From a checkpoint of a small transformer trained on Wikipedia: RMSNorm before each block.
MLP neurons of a small language model. Each row is named by its layer, matrix (down: output weights) and neuron, and shows model dimensions 0-127. Each number is 500 + 25 x the weight over its row's rms, rounded and kept within 0 to 999. Numbers have three digits each. A neuron's up and down rows have the sign that makes its largest values positive.
Before each neuron's rows, "fires before" lists the tokens most often just after its 100 highest values on Wikipedia text that the model never trained on.

fires before: " (", ")", " (−", " |", " ", "."
L12.down26:517475479482541483490514482476491482489513493508452486463501453538509496511500519459450469521514436503506536485522515531532494514551511512498477470451528474473517495476446529532476503476481483503516521478541519467494513534539496467472501541499487522518511501487482503472497518460529502490475513478513514483466470521519523469493504503462520462478476543473427505520504492492550497493529

fires before: "7", "s", "6", "8", " against"
L7.down224:544521476495544493461529490497513510437516501521538502513461508518516485525474523511502553463492512511472485494531540492517514471502489507512506500498496586494495515470517474506517551486556503478507483495518507519478496505514540477469520510516516517469482490458513500460491511504497442494508505507514498488488525543495512496483518477512529497483510483497520547493518532529485520510555

fires before: "4", "0", "2", "1", "3", "5"
L9.down394:498501514494452484487517489536510509511517485510494496466480484515515490498489502512503535554481510505548469530465507516485522462505535534507517503500510512522480493492509522557508533471506517488518501518498505528510468535474471494521503502520477515523479473500597538533554502481498496508553487463511513474490532414493475517498525526532445483503476521475497425474518470555486523522487

fires before: "1", "0", "2", "7"
L9.down91:477530467536444479469521507503478501488507430507523486500433533510552508500479492514509543504478449496471487466491466516505491501496501499440481474506540529486459455504533490488559514553504521471499528504489517532508493530540491490545517504462480491497522535519429515522477479515471487535489491504487486484486507539487487488512464501523513511495520453519552474473523489502493489467480

fires before: "\n", "6", "2"
L10.down45:501513486527538496501535478476530498518516493514497527474524493516530493540547520525544481480518467564523511516494519511520449535494510462514490517461486488464521483498506524511489469460503466526478524564494517495461482482531496537514504508513522518498484520497450505551544471523487490490475517513493494448528474526512500487493492482526483450516482469508513477514482467477526490502529

fires before: "\n", " ", ".", " –", " check"
L7.down448:484496508487493506500489516494488503497474500508497517494508475499482500502500518541515532498500501490510457496561484528494517487469547501522481488503492497522485502509479484490471502480478449510523502504488546495485491489481513481504526504495469511498526507446421467496501488481465533493487493485506484498511462622492491460511500511473510498523509534466482581518514510500485466491507

fires before: "1", "2", "7", "3", "4", "6"
L12.down369:521487461489510481463534532492524458453475523481493500542464499497544550496512471459473438476505510526522506480522505455494552491484512486507515474472523499504507494476547515490498471488500494516511501509451472487526521502484451462513462498512477462525471516451485487503513503507520548508497543493506480452512487481525501489505449494486494496469528500462477488499517547497476509453507

fires before: "0"
L7.down160:484498489509508512566480526485516500427534510510503505515482505555454516491556509488493539480516485518509508479555471505562500532459487504503495482490483483464501470506462531528496503513520530530514488504452539521490478513476509492513486545498484526495514536465382516507520494549488520515478466510493492518509499509471504482463446487485484496496494472492521489505488523492525498517530

fires before: "\n"
L4.down75:471480495472502461510506505529473505519487544514476489498537534452474486508524514504449500549547513523524479527519514546499432503572494523505524487503456480497555488483491473573506429493462467465514479496499487473515527512493523493490512511456470492511476482489472496523480501495465490479503510504502516494517508495480466455469496459468547490494520508499490503505506549495494505509504

fires before: "2", "ul", "3", "bor"
L7.down140:469495504489521478558524445506478506516493461491543447491460479517482502523475488491507482523498476557511508470504532493526484492510476518463455472510489469539462482523523496466446477535499477491486519479496451477495464443515496544510457502498501470492520495512529524529467474523490478498497528480490460488536511544531491510507480518469492489486507481465550440491508511505463470505506

fires before: "\n"
L4.down149:500497497528469485518497481482523502485496504503518498510527482507521488496530503496487468496486507516484530484530507509509480497535505505526473454494505487515500521531480494517512520540475484499508488492528490506497527489506506504496512485483496466497479510492260522502488501477498484495484533515480495513501505563516502534503510515470503493494496498510493491478514527520529480497510

fires before: "4", "8", "3", "9", "7", "5"
L8.down57:497470467469499477521512520535562465490498543497508493514460534463543467513493440497475487485489481482508500486469532493529512504505494476468487490509537506507492523519509471532506476503477527509466498563530508522507470521519476525509515530510476493498537495484518470493495530524470405510513546524493505500492547491510503485478501513489500531514548505462499503540536525495522491503524

fires before: "\n", " and", ".", ",", " (", ")"
L3.down286:524449503471582478539499499493499518506482509532479512499514454509494471483489511501513483544478481481527507548484501486501491495497484471513506527497477494501493495489460480507503499492484519513515521556502544533495466479489486475470517486489543510470480484510439509515515501482488538459483550461488481534505511571505460472531538524496477503487487468502501526499521466486428525498518

fires before: "\n", " ", " —"
L2.down392:520490514515495513481534504498498514497494479536519522498471524474443517443504522507534506504463459499473474484518515529486534498535487476477468493510509533473473456474490482477485549469506473482469474443479528529470547510541497532489512508538510494490535499475464477458494489501508545455493487508502505499509493532527520485530466508472526522510507527455533515479471494510521494459503

fires before: "1", "8", "9", "4", "3", "6"
L11.down406:460482472496511461529483514536540468516508458516528513508471530488533471491457494450518530521492516501519481415504443499480532492544546492438493534487504538494486554485520503497524499478506494489543511499484517533510481496537485489520504468510527513522472510506443451469552485483504483527532511504503507506486538521482471519499473533540517479474488534513507495487527471461497517471526

fires before: "0", "5", ",", "-", "–", "6"
L12.down322:482479475545518478496505533489489475463486520487536509528489496506492529518461523496475483514522462488536512476479520487477518524484469472473509480508435453489516497497558499467526470488524491545474481542472480484443486459476537468551505520492513508505508522476469507537492504510525478501457538497468493521538496464497529507478457507495516474487451484483548505491510494499519524527512

fires before: "5", "4", "6", "8"
L7.down305:458495513548535493495498536462486475519501505504469493491503495453450482510526520507461475496468513510523565503470514467468493495502499472451475488476491497495494497473500511502466521481455482538516497508516531505436471464521490555495476511531500493500541485486511496514510499533510502491476526465548496466481506491504502492456503470447510492501483488527526455504518485487468494548494

fires before: "1", "2"
L12.down246:496487487501500478503494494498533483515492539480508474550454480490504494482456472490468471492487501463500526501546526469448517518483512528506503503490482552527474516516498478501468510491527530497441485515497480545497553525500497524504448465470493538477530521489429487500499520494465530543541511509503476566494517498491478456489514497485473536442512504471559471542484500515512529506505

fires before: "2", "1", "3", "5", "in"
L7.down87:482516497541518506482479538448552513532493504523557479533506518474495480485506495496456511503498492536488482482529503486501501505512504518514529513528519479507475515516474495525443532496508516499519518482484529486508543514529491504525520507534549479504525506488403481506475467476469490517523567522482498507499506480490515482501481558484509503478512558518498505506533508504532502472442

fires before: " |", " to", "ers", "ten"
L2.down473:498508505531513506504470516514501469523556488481525500490501486445508457534493512525511506497516498479476534491476527507463498504486502476509502514544535475492478443484502492494505487487484508561511478514469523499474472480454501453467523486516508524505503500529378539481521496476516531482518480472484498516478512583510496509491542521498470529523511529460543517485500506508476505501507

fires before: "1", "2", " -"
L4.down266:536486465554525505500524529552479519491507523515471489520498525493505500510490501522561537487503508444515468466466507461505531496518467489475515504508497454493505508501474512502493500500474520522510520507482558465476517491461503524487516488481505497477520486501552479557488511512549505518538454523508493491464529448523526542498513536475427492488485515473468466522451497509511511468481

fires before: " |", " and", " (", " in", " was"
L3.down177:446487499511488481513485456510540498500516517531477481512525499502488551511465485482522474462531495515541479446563473439515502484492510476501518524505491509500477493486449560472468525506513501507493532511482475478511519482474497498498480545478459519499494494483426522547516463503466504478480508487520511514509442516544463502482538492503524520493440460490506543484529506520492424514491

fires before: "\n", " ", " —;"
L3.down441:497542496521471467485523485533453463527484524446474457470542465467478477529488511490479497485508500538511454542513484482489484504499508490486526500523471506511518493484496515517501483513487480524526540524486553515495507500494496490521505507479525475462508497468379520517523475484459515528473493447500527451511518506467466478491463512503495465525506503505489515506502528508473482499530

fires before: "\n"
L4.down233:533497492531477488505476486479524486499484500495510463507521463509529501468528487488496472492461508530495516492514512493498484510516493499519470468481518497507504524529475485511527538533489495477501461492508510492504506511507517469489491480472506477504458508489296477505494450479496493502486520491487479506486492560497501503493508518505479493537495499519480479498512502526545483493523

fires before: "\n"
L4.down482:504497510520444482504491508500521489485487497494517492494499478497529508500532490485514495487486499516486517489548492507511492486517515507499495486500512502498497504514475511502506509528504501504506481497511493489502500496508509501496510508491502495494501498480207504504499488481492514508505508511499485516484501485472506498494502504505509495504509511513496502493512498509522492499524

fires before: "1", "2", "0", "3", "8", "6"
L9.down89:515506493488495465483454483497450543497484517486483494476445514499523498519517495508500471482527512492535478448479541504491503489494478465490500465487475486505507482497509479512487450486480513516470538472538533483496491507513471521472491518508519529470540501500528505531474484520504563518502499541493492473492501512496541540501457532462471542437501483498506485490584515530518492491478

fires before: "\n", " is"
L3.down360:502514521491515505493478475450531512470491496506476507520510526473437483503514561499499487537500517475505476522501465532490498524492493492540490490485480474486513472459505497488520483440498503443493501476478479512519503501468495493490501499529512514516503508505399480538492515494478564500495498483516515500522504455513519494510478475525531502490431504490467529512517488508475497475541

fires before: "-", "\n"
L8.down417:506516496496509524493535527522528472527513522527526536522535526505521527481478527511491487491465512518476517515458545535523457513521466453475525453497476505515501520466495471498515520496519436514516510516504525514495508509522510512522459484510473540516518537470405535493543486486445505485478525483517530482497452473494501477466509525509515479438523500519471490520517489516490459517456

fires before: "|", "-", "\n"
L4.down358:490484491493507501489467497506495533508484495511520481484521478503474487493439457465471542495509442455502488515492489500476488495490499454514470530498455490522464488508425467480496515476542439526489489514493482546506499557426518510503494503502530536463487491434561492513495502534501532500507493505467495490524524484507477456481504524467462484529478468507498501505483510480528482505483

fires before: " ", " —", "\n", " the", "enger", "ang"
L3.down64:476445509475500494516472524458493511494520499518501517515458465552496493523516519500502524500503497505536459530512474485483513469471527552524532538481445521507524520519463465478487484495495441531485484484491531508508536505519536507545481472505482471534519533495435493505487513523506489495511496499514494490488487564505471503493537498510490525478517480509476495490518520482506488525505

fires before: " |", ",", "\n"
L2.down17:510501494486495488518455476528491512498474456546475500525532551483536554506453472506510515528494494478512484481499504473514512469453486475498497507485498482528511536500476556553523481514493513516449476523513479493451536483455518480511511505516498485446476509461499492544530465515466513455485495509498487502510461571524472471527497498503471494554524520499508469479513470480509485504493

fires before: "\n", " ", " |", " X"
L3.down10:488512472457497524520574510512528531515501462502512569577474527498499508483519500514474512522539515486496495504531449541493510490505469482460478519475502520497494506483475465491496498481494454486513507486483523517511518495487504496501530506462508528481480522514564502504505461461509497493554474492499500498538492556482520474575458518463516555539492535527545484477473505487483541513509

fires before: " |"
L7.down465:480509481484513483505486461505506488507487477523536569533467489482498481496491498452459504524527484534510519496508476512461510470524480473454464510468479509495497494465459487517486515511487463531511525496515502521504506512504510480511535522508504485488532525495443511490513513478479507513505498466503520485498492638504483502528481488425518501477502555492567574528525499502513481498496

fires before: "\n"
L4.down467:513527488542451482466508520500469483479508509507517495518493506503533501474568482491485500487521508513487547509514517483520507485511508496505476492496520520518478489505482494511524493543494532481507438484493501522502497482506497524479525517476472516502466502498301495511506516500458483545479533497484487493486501478506522485505503475510509494495518484510513533529533513534521475478489

fires before: "\n", "In", "-", "==="
L2.down504:497482526495462480505509510503530486479477494489510482499502501526538514465512473479535465484486519535502545520496534525494475494524518497499510470521511506477498518526491511533520513549517539525533486510541497521449519469537482504499519503483510480525474503503390515503489505488478484507503506534535524487489496504474543540506532508496496519504509508511512509476524513528571482473514

fires before: " |", "\n"
L9.down429:486506502465542512493481484482494475508536495556489484501518530514500471507542496504542508506486505486508509466544482532523476522469474496522512491485476517509480482509462512521491502520487493506511532517520526462508534534504501533524486497510482503492532530519406542532500550501448523497503477486524523544512505548498489478470480543498489531503534497499485530510515489516543532504505

fires before: "0"
L12.down447:501523504498506490435518521512464471514492492520484490512489466488496553478476507488513554503472498505514541519492499475491501513446514523510497513422493503496482494463518553519537492500567484476516466523441480509549504502477538477531513473484494513501515547528441506491488505532517515511444508532489519510484465474506511518489470527482508515500508487482504478496457508505493501516514

fires before: "\n", " the", " be"
L3.down336:509497499533531466484516474486522503486476564501521509478502492530482498512510458466537488502531454497511515458492510472460550494499495530479497548467459526493501527531499494511498490522548448481509438490494519478517507525487520480528478516508480492459502479533541469533532458479477501539467512486443524489508493486533501462516516517502519510523512473540519453497532496532524505488501